config.toml
n_layer = 10
d_model = 512
n_head = 8
n_kv_head = 8
head_dim = 64
d_mlp = 1344
vocab_size = 30679
activation = "geglu"
norm = "rmsnorm"
norm_place = "peri"
norm_eps = 1e-06
positions = "rope"
rope_base = 10000.0
rope_fraction = 1.0
qk_norm = false
attn_scale = 0.125
bias = "qkv"
tie_embeddings = true
parallel_block = true
extras = ["capped logits"]
init = "uniform"
init_std_qkv = 0.0405
init_std_o = 0.00907
init_std_up = 0.0405
init_std_down = 0.0056
init_out_by_depth = true
optimizer = "muon_variant"
lr = 0.0111
lr_mult_o = 2.0
lr_mult_down = 2.0
beta1 = 0.9
lr_head = 0.0203
grad_clip = 0.5
warmup_steps = 200
schedule = "wsd"
decay_fraction = 0.596
decay_shape = "linear"
final_lr_fraction = 0.0
batch_tokens = 65536
seq_len = 1024
doc_mask = true
train_tokens = 987700000
steps = 15072
dataset = "wikipedia_en"
MLP neurons of a small language model. Each row is named by its layer, matrix (gate and up: input weights) and neuron, and shows model dimensions 448-511. Each number is 128 + 32 x the weight over its row's rms, rounded and kept within 0 to 255. A neuron's up and down rows have the sign that makes its largest values positive.
After each neuron's rows, "fires after" lists the tokens most often just before its 100 highest values on Wikipedia text that the model never trained on.

L2.gate873 [ 89 140 118 114 162 115 114 133 173  84 121 127 106 134 145 124 126  71 102 150 142 114 163 158 145 170 104  92 109  44  96 135 124 152 124 138 106 143 121 133  78 117  82  98 127 180 127 104 135 141  95 125 140 147 124 129 116 105 109 187 153 155 149 128]
L2.up873 [ 60 156 155 171 135 101 119 160 148 126 152 118 123  88 114 140 111 177 157 142 158 123 132  93 159  99 134 171 128 125  84 179  80 127 114 119 135  49 118 125 196 152  89 160 120 117  93 139 180 147 112 135  38 111 104 171  88 173 114  98 138 107 104 142]
fires after: " |", ":", " against", "AT", " T"

L5.gate122 [108 161  85 112 161 133  89 101  54 229 141 124 153  95 117 198 102 148 145  98  95 145 120 141 171 117 177 123 161 132 115 103  96 168 149  70  96 121 142 200  99 176 139  50 100 104 150 151 147 129  94 144 109 114 164 188 134 160 137 129 177 104 162  61]
L5.up122 [ 91 171 122 129 198 161 117 159  47 119 195 125  68 131  87 135 147 125 133 137  87 207 111 177 132 129  79  79 124 129  69 171 144  87 117 109  59  98 133 160  68 127 109 123 148 167 118 152 112 132 128 146  79 134  93  99  97 141 113 118 116 127 127  39]
fires after: ".", " (", " \"", "-", "\n", " PD"

L3.gate138 [137 132  89  93 199 151 134 150 140 149 124 120  99 151 137 135  87 196 141 104  84 167 118 105  81 127 123 101 115 133 110 121 106 117 139 162 128 147  70 167 118 170 180 127 107 155 143 154 109 244 124 162 107 151 114 112 132 119 146 129 186 155 161  97]
L3.up138 [123 140 115 148 158 156 146  71  88 155 182 105  62 168 131 100 176 104 136 162 125 149 180  63 154 142 129  85 123 172 132 117 182 119 103  99 123 150 117 177 144 130  93 133 159 122  90 125 147  32 146 145 146 133 162 103 136  83 110 112 110 138 172 146]
fires after: "."

L5.gate762 [137 121 131  65 137 119 164 101 157 150  54  68 146  97 170 112 164  89 108 148 195 113 137 138  89 102 122 148 189  92 145 142 107  98  72 100 104 105  95 134  84 111 104  96 169 150 165 129  50 140  83 142 107 163 124 156 121 100  84 140 177 146 116  61]
L5.up762 [150 155 145 142  95 114 179 109 178 156 118 117 132 143 110 139 144 184 118 180 129 130 153 177 124 129 131 153 119 123 140 137 152  60 141 135  55 172  89 146  65  98 144 127  89 130 102 108 115 102  56 105 142 182 150 122 102 132  68 160 120 134  65 216]
fires after: " |"

L3.gate1083 [129  91 170 180 122 143 206 101 137 121 130  89  94 219 107 110 141 147 162 143 188 178 150 138  78  98 128 162 117 145  96 184 135 109 132 136 119 101  90 116  71  83 147 179 176 146 133 169 138 155  82  79  85 156 150 100 133 133 133 119 157 153 162 126]
L3.up1083 [167  71 139 113 140 166  75 128 215  93 111 130 147 123 178 124 157 102  98 129  93 131 107  97 153 134  71 155 112 125  80 103 137 176 112 126 123  93 138 192 124 152 104  83 186 141  97 117 174  92 112 137 109 104 100 164 152 171 142 105 115 169 116 109]
fires after: "|", " (", ",", "-", " |", "–"

L3.gate427 [134 138 134 147 147 102 146  74  86 131  91 194 129 145 105 142 124 151 115 127 100  95 151 130 124 132 203 100 125 135 119 167  65 122 129 124 138 132 148 140 128  66 108  76 135 158 138  61 168  88  89 154  88 149 106 140 120 131 101 123 193 146 160 133]
L3.up427 [128  80 140 121 150 139 144 100  58 166 120 143 117 127 184 166 143  98 133 132  92 183 160 157 139 159 121 113 100 133 102 177 125 139  77 127 145 116 118 199 106 120 117 120 107  90 168  83 127 124 125  69 149 206  85 143 160 147 116 144 174 111 126 129]
fires after: ":", " the", "70", "-", ".", ","

L3.gate532 [159  91  99 140  63 168 106 149 135 139  80  90 122 121 114 147 140 181 123  94 106 106  55 133 137 137 111  86  73 117 108 156 120 130  92  67 103 158 121 185 122 129 154 131  79 152 138 118 138  62 165  96 161 197  86  93  97 134 135 101  94 137 163 102]
L3.up532 [136 129 155 123 130 100 118  94 125 156 163  56 125 129 109 156 203  79  84  74 174  96 151 163  71 131  75 138 105 153 103  87 153  52 124  93 149 148 111  95 107 156  91  76  81 138  94 115 132 128 108  53  98 130 162 142  63 100 177 145 150 128 110 182]
fires after: " The", " the", " 15", " 17", "The", " A"

L3.gate177 [ 82 116 107 194 139 106 200 114 119 133 140 122 109  94 142 164 159 145 116 161  80  86 108 126 157 133 131 108  86 101 149 136 145 134 108 101 126 128 174 116  98 102 140 139 172 109  74 108 162  88  85  91 161 136 138  94 110 153  90 157 194 117 134 157]
L3.up177 [ 70 110 120  86 134  75 102  75  90 143 127 161 138 108 145 255 159 101 125  93 137 106 155 114 135 167 113  88 149 108 154 106 126 153 146 114 150 112 174 144 143  93 130 150 152 133 130 168 117  65 163  83 145 129  79 134 107 117 125 204 114 136 147 107]
fires after: ",", "),"

L3.gate794 [215 151 149 185 116 100 115 139 155 160  93 133 121 139 178 174 141 151 154 148 117 139 160 113 114 132  57 103 122 156 117  92  68 100 156 162 100  77 108  95 159 113 159 142  86 143 118 100 216  92  92 116  88 142 100 138 144 145 172 117 116 156 131 118]
L3.up794 [132  99  93 129 100 131  89 142 131 216 106 114 187 110  88  87 144 123 128 135 193 140 136 202 175 143 105 106  92  74 110 211 140 110  86 174  82 190 176 199 129  42 130 110 124 114 112 120 106  94 108 130 112 155 155 218 224 132 150 110  94 149 138 123]
fires after: " |", "|", " (", " the", "-"

L2.gate169 [116 169  83 202 164 123 139 131 141 193  76 152 124 104 152 153 156 125 113  92 120 129  87  97 122 136 139 146 137 171 162  90 144 103 136 141 137 112 145 135 101  11 135  66 143 109  76 139 167  99 125 166 141  85 112 134 115 113 106 107 128 162 145 107]
L2.up169 [146  96 105 151 161 112  97 106 137 167 125 122 140 137 100 123 179  92 153 125 153 145 100 136 171 150 137 116 116 146 107  73 123 129  62 109 154 120 169 131  87  66 145  97  84 130 139 131 160 117  83 136 149 170  93 157 159 118  84  63 182 219 151 138]
fires after: " |"

L3.gate448 [118 141  87 128 120 131 104  62 158  94 117 129 106 111 133 132 104  98 123 138 101  91 104 123 117 121  78 151 150  99 123  75 121 128 142 115  80 130 151 122 161  98 136 119 142 161 114 117 101 104 132 121 102 187 129 101  78 140 135 121 126 124 184 163]
L3.up448 [109 127 119 160 113 111 135 112 183 116 170 101 151 120 101 124 139 193  84 151  48  97 121 145 116 158  73 181 142 111 160 134 113 107 147 119 109 165 151 105  97  76 168 137 124 165 117  91 161 104 148 121 149 168 157 121 164 150 139 139  59 146 105 130]
fires after: "″", "°", "′", " |"

L3.gate780 [106 144 196 177 157  91 164 144 145 168 154 122 124 119 137 138 160 100 104  99 114 164 114 136 152 136 117 131 136 148 149 155 130 115 112 139 118 148 133 241 152 157  56 130 157 130 159 139 156 173 127 119 131  96 130 115 171 136  85 118 157  86 153 137]
L3.up780 [121 125  89 118 117 105 154 101 122 122 160 140 149 145  93 162 120 100 142 128 108  80 108  74 133 129 136 152 157  89 127  97  84  82 122 124 144 124 128 120  90 120 141 133 108 120 156 126  99 186 100 137 132 179 240 174 163  89 101 196 116 115 121 137]
fires after: " |", ",", " the", " The"

L3.gate225 [168  84 135 146 120 160  58 155 154  93 189 113 141  88  95 179 140 185 168 140  95 128  70 162 126 154 145 103 167 172 103 123  81 133  47  79 132 186 118 116 102 168 107 117 146 110 196 122 103 110  98 146 181 151 179 173 149 125  43 112  83 135 131 164]
L3.up225 [196 117 102 157 119 118 115 139 100 129  54  85  81 109 101 119 142 124 137 158 124  86 141 127  91 157  86  94 132 137 140 113 108 177 149 119 153 125 174 128 187 127  80 126 134 125 114  71 118 105  74  92 159 117 127 176 132 105 207 142 126 175  41  97]
fires after: " the", " The", "|", " |"

L5.gate286 [ 73 132  87  96 101 138 166 110 128 179 126 126 101  93 184 166 121 139 137 154  84 128 140  55  65 113 134 132 156 123 120  93 163  92  85 114 131 208 114 117 178 111 125 138  98  91 142 190 118 137 125  71 170 160 114 135  99 150 118 137 122 105  95 170]
L5.up286 [198 164 127  85 209 167 150 114 172 157 111 109 190 133 119  99 170 162 169 169 119 125 153  98 116 145  93 124 121 132  26 124  64 123 148 112 126 150 108 152 159 101 102 132 143 106 142 113  77 112 108 139  99  72 190 127 146 132 144 111 140 138 173 120]
fires after: " |", " 1", " 3", " 4", " 7"

L3.gate333 [128 136 140 235  80 147 137 153 148 116 112 130 160 111  94 155 130 129 181 147  75 125 187 112 137 133 179 111 182 113 184  93 140 139  46 123 107 172 121 124 104 170 127  61 176 147 136 148 146 127 114 141 122 179 162 128 132 152 142 133  99 122 154 138]
L3.up333 [153  94 104 160 103 162 146  76 122 106 149 100 119 117 124 104 123 117 113 166  66  97 130 118  76 141 137 185 146  55 183 168 131  86 137 152  83 170 150 147 139 157 112  83 173  82  84 153 184 144 104 126 142 189 139 128 154 124 128 176 128 135 112  86]
fires after: " |", ",", ";", ":", " include"

L5.gate739 [ 66 121  87 194 126 113 115 122  76 130 141 168 122 128 108 139 167  90 121 143 114 137  70 147  83  91 142 126 117 136 124 144 108 118 191 114 139 121 108 107 120 134 105 116 185 105 130 122 118 130 148  85 119  78 146 103 108 135  86 125 126 124  77 161]
L5.up739 [ 66 164 125 131 168 131  58 119  92 162 106 148  88 108 101 165 193  92 146 159 141 140  98 102  92 108 141 146 135 137  92 121 126 133 178 127 136 102 142 101 135 124 118 164 160  90 115  91 107  89  69 132  84 117 133 180  88 189  72 136 117 110 101 118]
fires after: " well", ",", " and", ")"

L5.gate740 [ 52 145 217 179 145  82 152 121  89 153 172 100 134 133 106 136 163 108 111 152 146 121 115  83 132 131 174 153 119 225 106  93 149  96  90 159 151 122  60 128  86  72  69 128 175 119 147 144 112 111 122 140 119 154  71  46 128 144 112 136 160 108 122 140]
L5.up740 [127  92 113 155 102 139 152 147 120 110  90 121 120 119 146 150 138 113 159 179 189 154 116 129 136  87 179 154 126  22 106 147 137  58 141 162 146  90 193 184 108  61 150 153  84 138  99 145 154 157 119 169 128 101 135 123 114 156 103 124 131 140 144 166]
fires after: ".", " of", " such"

L2.gate564 [ 56 105  94 118 126 128 149 125  75 121  99 121  93 142 114 162  92  69 131 117 200 155  85 171  81 111 119 121 126 133 135 105 155  85 126 153 156 144 134 154 140 114 118  50 136 130 117 149 155 147 163 117 154 160  97 158 125 137  91 156 121 138 158 138]
L2.up564 [ 75 181 141 133 164  68 138 108 109 101 110  70 158  98 130 125 128 147 165 142 119 129 114 158  62 148  61 129 120  71 172 100  52 179 105 119 154 133 194  80 128 149 132 139 169  81  93 144 134 150 167 107 160 149 107 124 154 125 124 162 149 136 139 104]
fires after: "-", "==", " |", "|", ":"

L3.gate318 [110 158 148 139 127 194  92 143 133 179 134 130 175 118 148 148 163 135 111 132  91 154 124 138  80 112 138 136 134 119  91 140  72 149 139 163 108 121 181  86  62 135  89 160 182 168 203  66  86 145 113 156 155  93 118 146 123  78 127 137 134 114 104 163]
L3.up318 [179 136 135 120 109 142 161  62 144 114 184 150 182 122 159 148 105 111 146 149 105 124 127  93 106  97 109  54 143 170 119  62  82 159 210  59 106 187 155 134 122 131 113 109 121 114 113 131  80 155 125 159 110 149 150  69  95 108 129  70  80 114 154  88]
fires after: " the", "-", " |", ",", "\n", " The"

L3.gate521 [ 74 150 109 160  99 143 110 102 156 133 126 116 109 165 133 129 135 136 139 195 166 124  84 135 147 101 105  85 143 104 142 137 101 128 147 111 110  77 112 129 100 112 141 143 120 122 140  71 109 102 111 170  93 131 102 136  92 151 118 133 109 186 200 123]
L3.up521 [ 53 142 136 147 113 130 124  94 124 156 103 187 156 148 127 137 137 107 132 128 107 144  88 134 130  86 171 156 107 179 177 106 144 147 121 144 179 109 194  99 117 130 126  51  97 187 144 148 119 139 164 146 142 181 103 129 152 122 141 132 184 159  83 147]
fires after: " |", " town"

L3.gate472 [ 59 180 195 137 124 180 126 150 190 160 130 116 118 115 122 123 139 101 106 171 137  89 122 153 115 139 159 148 108 123 206 109  69 121 130  95 203 133 133 152 134 113 114  89 174 131  68 127  97 133 161 142 113 153 127 102 180 154 148 141  89  91 185 101]
L3.up472 [ 57 175 102 165 171 130 150 128 158 106 158 144 124 127 170 100 153 108 113 130 127  96 116 140 118 142 104 117  62 101 117 132 119 145 175 135  59 125  95 158 110  85 120 126 113 147 138  94  95 160 111 122 134 205 139 146 112 150 155 129 158 177 128 138]
fires after: " |", "-", "|", " Albums"

L3.gate1174 [117 186 123 100 151  58 106 168 131 117 157 151 140  86  53 119  97 135 153 211  86 110 137  78 115 147 156 150 134 126 150 105  89 139 114 114 119 145 143 128  94 105  43 169  78 123 138 108 121 174 148 109 111 158 123 127 101  80 100 142 113 100 135 178]
L3.up1174 [ 78 110 135 115  99 145 109 118 162 158 167 162 112 145 180 116 101  94 166 183  78 128 155 150 123  86 155 177 126 150 104 133 118 130 118 148 146 201 133 110 143 132 102 110 125  86 181 133 164  57 130 116 120 127 128 111 115 143 104 167 206 175  47 115]
fires after: ".", ","

L2.gate1244 [178 110 165 155 144 114  90 133 129  73 145 128 133 118 143 130  75 112 146 154  39 114 135 101 100  97 158 170 125 160 116 115 117 122  40  82 143 144 136 180 165 168 158 141 169 135 199 185 101 114 146 122 132  61 144  46 185 164 137 135 122 153 112 110]
L2.up1244 [143 142 140 109 163 119 150 132 106 107 149 119 123 105 169 159 104 103 118 142  95 124 131 110 126  51  64 125 130 146 107  58 164 149 126  97 134 113 163 151 124 172 119 130 122 116 136 122  85  83 137 139 102 127 148 139 109 135 154 137 150  94 104  97]
fires after: " (", "-", "\n", " \"", ",", "==="

L5.gate483 [132  74 116  74 154  66 125 101 165 134 134 128 152 160 103 122 101 159 117 112 121 114 169 137 105 168 100 110 130  93 149 162 130  81 118 127 107  81 148 176 160 128 209 100 175 148 129 184 136 132 127 141 107  41  91 156 114  88 134  78 110 135 167 120]
L5.up483 [132 176 121 131 127 164 110 110 143 101 144 144  68 154  55 139 138 147 139 139 112 135  99 150 113 122 145  92 109  97 100 144 142 142 113  98 153  93 146 224 154  41 157 129 153 133  35 124 105 157 151 139 123 114 169  72 123 179 165  95 153 114 132  78]
fires after: "|", "-", " |", " ("

L5.gate803 [104 178 140 108  90 122 129 125 122 118 132 127 117 159  94 120 152 171 110 122  46  88 175  77  94 142 141 146  80 158 159 119 120 121 128 174  93 117  95 164 105  86 141  74 118 142 133 134 146  67 152 148  76  96 164 101  94 124 109 147 117 131  81 113]
L5.up803 [ 84 167 110 112 129 146 160  82 111 147 141 121 115 178 137  97 118  98 182 135  84  86 160  81 155 113  79  25 143 125 107 105 156 157 137 112 103 128 101 119  69 156 129 153 153 160 136  89 130  95  92 182 126  77 145 167 112 176 127 233  89 206 154 106]
fires after: " |", "-", "|", ",", ".", " January"

L3.gate812 [163 139 117 111 151 125 173  90 177 102 124 131 113 105 137 148  70 155 120  96 117 172 125 125 142 116  76 141 143 104 146 120  86 117 121 106 140 129 113 123 163  65 160  85 167 215 145 119 107 128  97  89 135 167 137 144 135  60 186 156  62 149 191 151]
L3.up812 [108 151 140 107 134 118 161 152 114 127 148 182  70 146 183 166 170 104  87 170 168 125  28 146 165 127 128 111 148 122 167  75 114 183 151 137 150 141 137 144 134 152 128  91 114 171 103 149 163  76 129 129 113 198 128 132  88  90 116 129 169 111 125 112]
fires after: " Al", " al", " anti", " C", " H", " P"

L3.gate922 [128 109 130 124 135 127 137  97 144 127  91 186 105 141  63  87 102 142  90  99  86 121 156  87 122 174  66 184 115 103 140 135 118 123 108 135 139 120 146 114 115 194 125 126 130  71 106 150  85 129 113 140  72 138 120 122 126  93 191 104  97  98 155 166]
L3.up922 [ 81 100 125 173 104 128 173 113 107 143  91 128 170 159 132 104 114 101 137 126  61 118 131  86 154 144 138 110 181 112 141 117 113 116 126 100 175  90  77 108 141 118 100  98 104 115  86 141 104 174 164 141 132 114 119 125 167 167 191 155 145  83 122  99]
fires after: " |", ",", "-", ";", " –"

L3.gate315 [113 150 135 132 125 102 102  72 178 164  76 164 179 109 131 192 153 209 174 161 144  76 153 113 186  85  94 122 151 106 113 181 139 132 172 145  98 207 135 174 165 158  86 153  92 104 111 130 113 161 137 144 142 134 177 125  49  67 148 170 114 108 135  98]
L3.up315 [128  72 114 163  68 111 146 106 185 152 149 102 127 151 155 106 104 152 141 109  87 114 141 112  64 166 152 110 186 152 163 108 103 156  77 112 181 142 143 138 129  60  84 162 176 103 163 112 123 104 187 196  66 136 132 108 131 103 115 145 117 174 160 179]
fires after: ",", "\n", ".", " .", " Thor"

L5.gate66 [ 55 118 124 164 152 149 116 115 117 126 124 142 144 145  30  91 168 149 164 127 100 167 157 145 125 123 104 119 120 122 101  52 131 148 148  87 155  95 179 163 136  96 126 106 139 104 150 108 116 148 157  73 124 144 202 150 123 135  93  86 118 118 124  77]
L5.up66 [148 146 161 142 107 122  80 122 147 128 141  98  91 133 181 108 127 173 132 113 117 135 143 110 138 164 112 173  77  89  65 101 130 158 117 112 154 122 211 142 185 116 120 129 179  98 128 118  45 128 218  75  74 161 112 174 141  93 131  60 118 168 150  80]
fires after: ":", " |", ".", " the"

L3.gate309 [135 170 142 145 155 184 156 146 101  93  99  96 140 146 134 106 137 145 152 122 133 135 133  94 139 165  94 122  97 156  89 137 140 119 135 130 138  80 120 156 124  81 162  87 118  94  83 197  82 162 174 160 139 137 128 206 180 123 120 133 156 155 153  61]
L3.up309 [ 74  91 154 184 143 196 101 136  82 109 130  88  87 105  94 147 107 113 115 145 129 103 164 150  96  94 101 121  96 155  73 176  88 137 102 139  94  87  78 167 146 132 140  93 142 120 172 121 109 148 142 105 102 109 103 117 168 126 130  74 141  98 129  97]
fires after: " in", " on", ".", " On", " after", " the"

L3.gate18 [117 143  92 157  50 139 149 106 155 135 194 120 195 159 186 126 161 119 173 153 110  77 133 172 131 142 101 169 124 175 167 137  97  97 114  82  97 155 100 150 156 116 175 141  96  96  75  92 159 132 146 156 156 167 113 112 138 155 151 123 135 158 111 144]
L3.up18 [167  59  97 136  93 116  88 118 136 152 147 134 184 157 138 126  54 145 169 165 139  87 114 137  96  87 100 130 152 127 149 139 110 118 159 141 100  97 124 182  87 117 146 177  91 107  95  81 173  63  91 144  94 117 104 121 191 171 124 140  92 126  96 121]
fires after: " |", " (", "–"

L3.gate1078 [118 102 146 169 114  91 114 104  93 147 144 122 119 123 158  72 166  39 140 135  88 112 117 164 122 116 168 133 116 152 120 102 178 112 150 142  85 170  76 116 103 136 171  98  67 160 102 120 199 180 176 186  96  75 135  98 176 173 128 192 136 145  81 127]
L3.up1078 [100 135  51  70 109 149 123  99 148 108 132 190  83 102  97 173 118 153 174 144  85  73 130  91 147  72 113 147  73 105  71 132  96 140 111 124 133 129 140 126  87 143 149  80 102 185 122 107  82  92 130 123 118  97 159  99 172 101 142 140 161 112  86 164]
fires after: "\n", " |", " (", "===", " \""

L3.gate56 [111 151 163 146 110 114 117 152 109 164  67 142  99 141 131 109 179 154 155 165 120  87 174  68 186  90 190 146 146  71 114 140 100  94 143 141 162 187 107 140 150 144 107  93 183  92 171  89 162 105 134 166  88 119 134 149 179 123  65 120 114 122 149 155]
L3.up56 [123 135  98 119  76 150 121 101 169 109 145 112 106 194 120 125 163 123 164 100  96 139 110 121 181  97 182 199 133 136 183 155 136 128 166 138 159 132 169 136 180 102 116 110 132  75 205 155 156 124 140 195  94 131 174 152 177 144 114 136 142 103 131 155]
fires after: ".", "-", "–"

L5.gate44 [141 155 159  84 141 149 116 178 129 123 128  94 140  98 116 135 197 127  94 119  97 135 110 158 127 150  64 114 155 142 165 142 118 113  69 116 117 200 115 189 150 175 170 146 160 111  87 209 144 128 116  75  52 125 176 104  71 116 181 101 126 141 174 168]
L5.up44 [ 92 183 137 118  68 108 184 176 113 120 183  87 118 148 132 146  71 118 147 166 104  95 106 146  81 120 181 104 107 115 185 156 138 110 140 110 123  83  93 106 123 149 102 110 153  94  41 174 120 201 122 163  93 126 176 160 152  76 147 146 129  83 166 161]
fires after: " |", " 0"

L3.gate740 [179 171 127 148 139 124 104 130 101 171  96 122 106 143  88 116 185 157 100 168 140 149  98 142 133 131 147 139 140 192 109  86 129 115  57 117 147 100  93 160 117 185  67 106 122 123 122 182 156 124 161 130 149 127 128 156  73  84  91  90 120  90 117 139]
L3.up740 [157 172 170 113  83 119  96 124 153 116 108 119 128 126 136 111 110 225 142 133 145 107  76 139 134 110 125 121 118 173  50 113 152  63  81  75 141  88 213 159 151 102  67 139  71 116 145 179 213 114 163 108 109  98 154 143 137  87 146 146 139 135 162 113]
fires after: " ", " |", " Upload", "th", " 8", " Final"

L3.gate431 [142 148 135 142 139  91 165 153 138  86  92 148 128 157 116 133 120 218 155 142 161 121 127 118 122  84 109 109  76 139 129 107 125  95 131 137 123  96 164  93 114 129 161 115 135 120  77 159 123 160 166 114 212 162 118  95 104 107  98 151  90 109 100  95]
L3.up431 [108 120 153 120 149  85  91  87 125  85  95 154 127  91 137 151 107  96  83 141 102 101  92  68 149 167 111 100 118 170 120 155 197  62 100 141 106 165 150 163 119 112  95  70 117  97  85 109 142 141  95 151 104  63 130  75  43 129 166 130 116 135 150 143]
fires after: " the", " The", " a", " LAT", ":"

L5.gate575 [166 140 111 114  78  88  74 155 116 137 113 141 148 147 130  82  98 139 168 131  93  82 157 117 155 117 134 114 137 108 109  88 169 176 115 112  97 159  87 170 157 105 105 127 139 139 191  86 126 147 149 160 165 135 161 113 108 110 130 138  97 139 156 194]
L5.up575 [160 145 142 155 111 102  80 118 137  75 119  89 153 168 112 154 147  75 128 119 129 137 125 163 120 100  83  85 129  79 150  45 143 124 123 129  87 120 163 109  65 109 177  82 157 168 142 143  78  91 157 163 129  82 144 154 126 138 115 121 101 151 120 221]
fires after: " the", " railway", " a", " "

L3.gate1173 [ 79 110 166 126 186 188 119 129 137 162 127 123 127 164 114 128 167 144 118 166 165 110 135 122 121 104 124  97 168 127 113 113  73 155 112 124 165 125 152 108 109  99 113  72 114  84 109  93  80 138 196 140 110  86 192 121  88 126 120 198 160 101 128 157]
L3.up1173 [108  59  94 121  93 140 107 156 182 134  85  76 177 205 120 110 172 105 119 126 147 115  52 134 114 118 140 133 111 176 112 135 119 209 199 131 146 114 111 183 172 127 119  99 156 103  66 123 120 110 113 186  56 113 149 142 126 122 173 145 111 161  81 160]
fires after: "|", "-", " the", " |", ";"

L3.gate504 [149 112 122 121 117 171 142 149 113 147 139 187  99 123 129  78  62  95  71 142  88  83 100  70 118 158 121 141 119 165 132  67 137 157 123 144 151 119 153 143  70  91 130 123 140 110 132 115 133 121 113 119 150 151 108 178 187 160 116 181 119 140 175 167]
L3.up504 [ 98  90 137  68  87 153  76  67 156 100 112 141  95 111 127 140 116  45 122 180 155 123 202 102 141 141 165 146 127  83 170 125 114 110 155 155 134 127 164 120 111 197  28 101 153 121 131 138 155 121 106 100 134 114 117 116 139 117 201 102  91 105 139 138]
fires after: " |", " +", " −"

L2.gate933 [123 122 168  96 121 144 167 166  92 146 104 116 147 108  69 109 177  78 102 142 122 109  80  89 164 100 138  96 126 158 151 101 122  95 174 158 110 134 127 130 112 148  68 114 124 146 159 153 116 117 122 177 175 113 154 146 167 165 117 108 114 129  99 136]
L2.up933 [115 111 132 142 116 147 139 122 196 108 169 153  80  53 113 115 137 157 168 142 146 159 164 151 150 150  97  80 106 121 179  78 155 121 157 104  53 127 148 199 175 111  67 107  98 124 108 150 186 169 117  88  84 142 155  93 146 160 115 102 134 180 148  82]
fires after: " |", "|", "-"

L3.gate117 [102 106 152 139 147 100 119  66 105 116 164 181  98 108 141 111  93 153  97 124 115 109 141 142 110 148 172  98  98 107  86 127 201 175 107 121 113  86  81 146  96  97 149 136  83 132 165  87 147 141 152  89 107 155 170 158 118 128 109 151  76  87 114 142]
L3.up117 [196 134 135 122 143  73 155 131  81  94 111 113 145 115 157  53 185 144 141 120 176  54 135 148 109 120 105 140 147 148 111 149  85 102 166  88 101 190 117 164 107  96 155 177 164 149 103  96 128 129 134  97 140 140 106 141 117 165 154  97 129 133 198 158]
fires after: " 2", " 6", " 5", " 20", " 4", " 3"

L5.gate212 [135 151  79 147  99 108 118 145 106  96 124 132 179  91 120 114 150 198 167 113 115  75  82  55 166 130  52 176 155 115  95 144 125 126 148 130 130 108 102 128  95 157  95 196 172  95 122 138  92 142 158 121  82 142 102 146 102 101 122 113 114 140  90 196]
L5.up212 [ 97 107 133  87 175 115 138  91  65 124  72 125 134 122 136 137 154  92 140 200 126  42  89 154 140 123 147 104 149  97 125  97 138 155 114 111 145 149  70 137  90  59 179  94  52 135 179 148 148 107 180 162 152  73 135 163 158 132 158 129  87 154 175 179]
fires after: " the", " The"

L3.gate185 [128 149 181 137 159 108  94 127 102 153 117  68  96 104 193  79 147  57 138 124  70 161 138 132 142 107 135 134 121  99 140  93  63 149 204  98 101 112 101 165 107 120 134 157 121 145 161 175 102 139 138 116 193 117 144 137 107  94  99 136 116 111  90 179]
L3.up185 [ 91 123 101 163 101 129 107 131  74  61  85 113 159 127 120  98 115 111 178 108 112 112 106 106 150 138 105 117 124 160 165 111 166  31  53 111 155 104 163 150 132 147 136  71 135  91 152 142 185 158  87 133  71 123  84  96 163 158  98 131 136 111 121  84]
fires after: " |", " in", ",", "E", ":", "|"

L2.gate1158 [114 188  98 145 135 179 130  88 118 156 147  82 145 132  63 150  90 148 141  94 110 163  91  72  81 132  86 169  95 125  88  97 116  74 155 110 154 186 121  61 131 136 147 104 119 120 131 152 101 118  94 132 133 156  87 121 149 147 107 106 110 136 140 176]
L2.up1158 [109  88 132  55 142  92 147 102 170 143 123 130  78 101 127 124 221 106  87 133 131  98 151 139 163 129 150 111 173  84 144 136 103 163  95 130 114 117 122 154  98 115 153 160 107 206 135 138 114 114 163 148 122 106 103 135 118 116 106 132 144 134  95  65]
fires after: " al", " Al", "-", "Al"

L2.gate1192 [148 130 146 130 121 132 173 118 102 136 114 184 179 137 117 161 125 165 131 134 111 107 136 157 137 122 167 157 105 112 130  94 192 115 166 101 174 161 132  82 160 138 152 123 121 119 119 110 132 134 111 163  86 125 132 101 139 184  74 155  84 180 171 178]
L2.up1192 [155 126  80 137  67  83  63 101 118 130 171 181 121 166 149  95  84 129 156  64  89 158  98 136 130 126 121 147 143 155 157 147  86  96 113 151 148 146 101 144  72  43 163 122 115 139 145 123 164 133 123 134  71 128 160  92 144 153 138 150  93 130 146 118]
fires after: "-", " |", "|", "=="